config.yaml
n_layer: 10
d_model: 640
n_head: 20
n_kv_head: 20
head_dim: 32
d_mlp: 2560
vocab_size: 16384
activation: "gelu"
norm: "layernorm"
norm_place: "pre"
norm_eps: 1e-05
positions: "rope"
rope_base: 10000.0
rope_fraction: 0.25
qk_norm: false
attn_scale: 0.177
bias: "all"
tie_embeddings: false
parallel_block: true
init: "normal"
init_std_qkv: 0.0252
init_std_o: 0.0
init_std_up: 0.0252
init_std_down: 0.0
optimizer: "muon_variant"
lr: 0.00151
lr_mult_o: 2.0
lr_mult_down: 3.0
beta1: 0.95
lr_head: 0.00517
grad_clip: 0.5
warmup_steps: 200
schedule: "wsd"
decay_fraction: 0.805
decay_shape: "pow"
final_lr_fraction: 0.0
batch_tokens: 131072
seq_len: 1024
doc_mask: true
train_tokens: 1073000000
steps: 8187
dataset: "wikipedia_en"
MLP neurons of a small language model. Each row is named by its layer, matrix (down: output weights) and neuron, and shows model dimensions 192-255. Each number is 200 + 40 x the weight over its row's rms, rounded and kept within 0 to 999.
Before each neuron's rows, "fires before" lists the tokens most often just after its 100 highest values on Wikipedia text that the model never trained on.

fires before: "\n", ", ", "\n  ", "| ", "\n\n"
L4.down880,136,277,141,149,196,143,133,143,226,208,159,208,243,193,209,176,302,191,172,181,197,223,187,198,242,200,224,189,230,257,223,227,211,178,186,214,210,264,256,234,169,190,217,142,210,176,179,196,200,194,198,228,206,215,204,179,180,227,235,211,152,196,201,209

fires before: "| ", "==", "The ", "== ", "- ", "In "
L4.down1787,209,171,216,152,196,215,217,156,169,210,245,253,267,178,209,214,223,46,174,163,166,214,188,201,61,207,206,173,108,189,190,161,221,190,134,144,202,195,203,234,276,139,161,148,142,237,157,228,217,143,179,251,157,254,317,190,208,256,196,243,229,214,165,251

fires before: "s ", "\n", "\n\n"
L4.down2522,222,205,237,165,194,88,163,149,219,214,286,220,222,247,169,168,192,160,228,188,274,210,169,228,221,148,280,210,199,183,186,250,203,204,239,226,170,281,199,260,186,225,211,173,105,238,228,254,164,231,187,148,179,184,232,206,216,176,169,257,232,114,201,161

fires before: "| ", "- ", "The ", "In ", "It ", "=="
L4.down2024,198,225,198,162,169,226,221,219,203,215,270,194,221,230,234,229,187,0,184,206,172,214,247,217,277,235,198,238,226,186,204,198,217,233,190,206,226,146,214,201,205,203,221,213,191,211,154,220,182,211,178,219,167,189,179,183,175,172,231,199,170,166,197,192

fires before: "| ", "- ", "==", "The ", "== ", "In "
L4.down11,208,246,232,244,237,205,230,183,157,233,192,211,205,282,195,199,165,0,184,184,214,167,109,178,257,242,186,223,104,189,230,261,168,144,223,226,170,227,214,268,112,226,182,208,202,193,180,253,150,205,205,224,241,274,233,238,170,256,199,166,171,167,285,202

fires before: "|", "| ", ":", "–"
L4.down2494,211,262,215,208,117,117,231,224,202,129,217,225,255,135,208,202,229,3,197,192,268,232,198,191,207,209,203,245,185,255,186,300,263,149,242,196,225,217,224,206,220,70,222,132,252,222,200,219,188,214,145,163,86,204,154,184,159,175,165,143,233,173,142,223

fires before: "| ", "- "
L4.down837,124,140,129,229,153,204,177,240,298,172,268,230,310,174,169,148,147,85,174,207,174,197,247,174,143,200,160,220,254,108,224,169,199,223,174,191,146,187,214,188,165,179,197,208,221,196,161,243,234,205,246,177,274,260,254,277,286,214,194,189,208,245,202,188

fires before: "| ", ": "
L4.down598,219,195,182,153,198,244,181,220,170,153,177,246,209,214,198,162,221,238,227,214,214,208,160,264,227,179,200,269,152,205,193,203,196,144,151,184,169,272,288,191,273,232,156,202,162,196,156,210,224,195,244,164,177,192,251,216,205,221,190,170,251,142,197,212

fires before: "| ", "The "
L4.down1385,254,161,171,187,216,283,213,183,168,200,199,201,272,277,251,207,255,127,220,197,148,198,200,206,212,248,244,99,106,232,178,200,233,212,202,160,220,182,155,232,74,150,200,261,228,182,195,207,245,281,172,252,224,221,204,218,246,177,115,189,202,219,217,199

fires before: "s ", ". ", ", ", "| "
L4.down1865,182,214,179,268,163,219,241,232,195,218,194,231,206,252,273,224,241,199,205,178,184,234,208,172,118,116,206,249,243,152,198,167,206,134,189,158,206,135,137,181,200,254,192,159,234,132,162,156,105,193,114,201,217,160,188,195,204,245,188,225,193,202,242,264

fires before: ", ", ". ", ".", "\n"
L4.down1662,155,205,172,224,192,209,204,161,220,166,273,171,248,189,205,301,195,238,246,261,240,278,299,197,232,221,203,176,167,207,214,204,285,188,187,202,216,242,136,201,212,271,220,196,166,196,188,167,181,199,172,154,229,175,173,111,222,137,229,254,210,101,154,211

fires before: "| ", "- "
L4.down1356,185,223,230,247,173,203,177,189,200,246,186,198,219,176,183,171,170,243,205,162,235,237,207,178,145,226,139,254,180,226,190,154,166,172,192,207,197,153,252,155,208,195,221,249,184,131,153,206,197,148,196,218,228,217,251,193,198,156,90,200,163,250,218,226

fires before: "| ", "- ", "=="
L4.down1721,238,209,180,224,220,176,175,195,145,181,154,163,200,243,252,148,179,0,160,277,219,257,249,204,203,245,210,156,193,154,179,263,207,191,210,260,202,179,236,151,202,173,192,176,220,200,146,193,266,250,171,145,198,231,246,182,229,220,193,212,234,114,206,223

fires before: "| "
L4.down1017,209,242,226,223,201,174,254,203,234,192,202,227,154,234,150,237,92,128,153,136,256,155,133,193,189,219,187,206,218,149,177,189,210,204,241,223,167,161,267,295,210,223,224,194,151,208,188,174,229,157,171,152,251,236,182,211,183,227,161,148,230,164,214,190

fires before: "| ", "- ", "The ", "In "
L4.down281,214,228,173,138,141,197,205,206,174,139,235,282,260,238,216,254,290,0,255,231,247,222,167,230,220,202,156,210,176,177,142,149,222,200,177,180,198,213,240,176,173,241,215,147,186,280,219,199,245,175,220,218,175,174,108,231,209,231,172,208,201,180,188,143

fires before: "| ", "- ", "==", "The ", "== ", "In "
L4.down273,212,262,201,147,181,180,234,244,173,270,161,233,191,188,176,216,153,0,227,150,188,205,178,192,186,184,200,211,193,199,157,184,215,250,182,222,256,240,158,294,186,209,213,238,246,138,160,250,95,234,193,200,192,267,232,132,171,126,189,205,249,167,278,278

fires before: "s "
L4.down261,219,226,187,219,228,197,240,180,283,133,281,159,186,228,206,161,232,114,200,206,222,171,216,167,169,210,199,100,190,153,237,138,186,156,157,187,166,224,243,196,176,238,163,143,135,273,224,206,229,172,220,183,180,165,218,151,252,216,182,197,216,201,107,208

fires before: "| ", "The ", "- ", "=="
L4.down1917,219,204,168,251,247,250,190,175,303,150,256,264,134,136,171,201,128,82,232,268,211,183,179,209,216,201,199,212,184,201,217,232,200,259,222,186,158,153,195,211,82,202,163,157,183,264,299,199,120,156,253,179,256,241,218,158,198,156,171,201,265,249,200,215

fires before: "| ", "- ", "==", "== ", "The ", "In "
L4.down2278,197,174,198,165,260,232,208,234,199,230,199,198,196,178,257,184,205,77,171,137,202,202,236,220,180,245,226,202,197,151,179,198,253,121,203,184,201,214,205,208,206,128,207,247,195,211,252,178,144,273,275,176,256,245,140,163,154,253,113,200,222,149,241,251

fires before: "\n", "\n\n", "s"
L4.down1914,111,158,264,219,161,230,126,200,263,157,150,218,241,155,223,237,200,121,171,194,210,211,195,213,103,206,223,154,261,204,259,140,173,241,211,147,212,226,256,200,244,158,206,263,262,194,178,183,216,244,168,266,230,223,234,198,229,249,175,212,198,205,181,212

fires before: "| ", "- "
L4.down376,144,181,266,217,196,165,274,133,247,146,160,246,202,172,173,160,245,174,214,176,217,145,216,142,159,151,239,228,159,156,245,265,197,160,232,182,240,282,234,210,130,170,270,256,207,193,172,184,182,249,177,183,194,209,156,261,207,206,133,232,194,171,200,134

fires before: "| ", "- "
L4.down487,251,174,133,144,218,184,191,220,179,129,212,235,179,243,234,194,224,107,158,220,162,230,233,194,192,206,276,213,219,200,153,241,222,143,176,193,195,216,213,245,143,270,251,255,206,232,264,203,192,222,197,167,202,244,192,226,199,174,199,204,254,240,148,278

fires before: "| ", "|", "/"
L4.down65,179,248,178,159,226,166,143,200,201,171,222,151,195,200,191,228,192,154,244,202,238,191,275,206,193,223,266,179,135,191,139,167,252,215,215,187,202,165,196,200,237,205,247,175,127,299,206,187,126,166,225,243,177,216,227,226,183,237,235,201,253,270,207,216

fires before: "| ", "- ", "The ", "In ", "It "
L4.down2304,226,250,202,220,270,203,235,201,244,174,193,217,260,212,327,179,221,207,192,226,156,248,161,180,251,256,244,147,129,186,166,228,218,199,172,219,215,208,202,224,161,196,169,267,194,177,161,178,187,244,191,253,212,188,243,194,172,257,203,156,259,239,146,177

fires before: "\n\n", "2", "1", "\n", "-"
L4.down1346,161,143,223,220,232,221,190,163,247,164,239,226,151,175,210,202,242,167,226,197,190,214,255,158,229,239,161,118,265,156,195,267,185,166,160,216,237,221,171,221,198,178,246,254,247,264,168,176,210,293,162,160,208,191,171,187,232,209,137,219,122,148,160,193

fires before: "| ", "==", "The ", "== ", "- ", "In "
L4.down1624,218,218,148,173,208,244,224,119,116,171,267,174,195,232,220,149,201,0,219,228,225,206,198,264,177,217,153,239,182,178,225,220,209,228,234,208,204,206,154,174,152,265,281,118,249,169,155,189,221,172,203,190,123,182,142,176,154,272,221,265,209,188,167,156

fires before: "s "
L4.down750,167,275,235,180,131,216,165,256,126,167,291,157,142,253,233,235,218,246,226,152,180,203,167,117,187,222,157,202,181,153,163,134,218,227,215,203,202,142,201,170,264,221,169,180,136,286,191,230,147,249,152,175,163,175,204,232,236,170,185,225,257,177,168,222

fires before: "| ", "- ", "The ", "In ", "==", "It "
L4.down1148,231,229,197,123,190,234,206,153,141,226,249,210,216,240,180,207,210,0,195,199,164,237,263,217,220,233,185,208,236,175,200,174,187,185,134,212,265,164,203,170,209,256,271,184,182,173,181,221,187,191,169,201,177,220,162,148,153,194,219,198,197,208,212,129

fires before: "| ", "0 ", "4 ", " ", "1 ", "2 "
L4.down1690,236,267,254,176,198,194,233,155,211,172,142,237,219,162,216,218,180,245,289,203,172,241,207,219,215,190,248,223,202,256,188,213,241,186,125,237,163,260,235,165,223,174,192,191,215,224,247,188,172,224,192,212,209,269,159,181,212,153,183,134,242,194,233,208

fires before: "| ", "|", "goals ", "appearances ", "U"
L4.down28,183,216,199,289,239,216,294,158,221,257,149,289,196,212,140,172,228,247,151,191,186,213,93,273,210,230,197,277,228,150,216,201,209,124,231,203,170,263,132,219,215,217,192,208,218,217,166,163,131,192,154,283,243,224,232,228,257,299,161,175,165,107,241,222

fires before: "| ", "- "
L4.down1437,182,226,128,188,260,168,117,206,206,206,251,153,203,252,168,187,295,162,187,195,212,166,175,238,236,220,238,232,203,227,202,245,134,219,170,267,173,165,176,229,201,171,73,210,173,176,187,180,234,160,177,238,158,175,253,237,206,272,127,220,237,141,252,218

fires before: "\n\n", "\n", "s", "to "
L4.down233,221,255,145,205,200,203,124,219,181,264,153,201,226,216,191,234,195,68,195,164,171,296,201,243,184,211,179,188,145,185,192,227,184,204,218,230,112,269,241,247,163,213,177,201,159,236,197,184,236,148,171,224,211,176,224,272,177,176,201,261,236,213,219,173

fires before: "| ", "In ", "The ", "the ", "He "
L4.down632,243,259,218,223,194,142,205,186,179,196,107,290,223,148,150,112,250,77,155,175,234,198,194,238,186,206,250,158,272,172,232,256,240,177,246,205,138,177,231,248,166,181,221,171,237,268,177,195,166,209,278,169,244,236,282,127,226,179,165,211,164,143,199,171

fires before: "| ", "- ", "the "
L4.down303,132,300,230,216,207,258,182,187,175,147,163,212,251,238,253,143,204,146,147,167,185,177,192,217,123,282,280,209,183,208,197,224,228,214,232,196,178,167,261,130,214,212,204,231,182,250,179,239,159,209,202,180,210,210,311,144,216,206,208,145,262,236,201,186

fires before: ":", ". ", ", "
L4.down2558,148,203,217,191,123,160,222,228,170,131,118,206,170,188,173,196,165,299,210,204,142,139,209,209,203,245,193,205,238,118,232,196,166,165,233,176,126,179,177,231,237,149,204,250,258,238,281,241,329,220,175,176,266,231,179,187,169,189,217,263,216,252,171,138

fires before: "| ", "0 ", "4 ", "1 ", "2 "
L4.down79,222,240,248,218,199,185,197,225,198,172,169,209,211,254,179,176,217,177,198,185,231,222,230,239,257,178,242,192,158,286,167,174,166,217,215,214,186,228,216,135,193,252,214,188,102,241,226,231,217,180,170,229,149,150,182,150,200,142,149,155,222,152,135,151

fires before: "| ", "==", "In "
L4.down582,176,148,211,186,182,204,239,150,252,234,236,207,188,123,143,175,179,329,183,204,168,206,203,210,129,162,173,230,123,214,128,193,234,200,164,142,263,297,208,221,175,227,207,249,257,189,158,190,250,193,199,142,221,292,231,252,263,216,215,224,177,182,242,192

fires before: "| ", "Team ", " "
L4.down374,240,255,163,242,209,167,194,231,224,219,201,112,220,173,206,278,218,94,206,177,163,196,174,182,285,182,243,184,202,176,169,252,227,189,250,193,179,194,135,154,182,210,190,201,259,141,227,178,152,268,160,215,198,205,214,187,137,188,236,169,244,251,202,175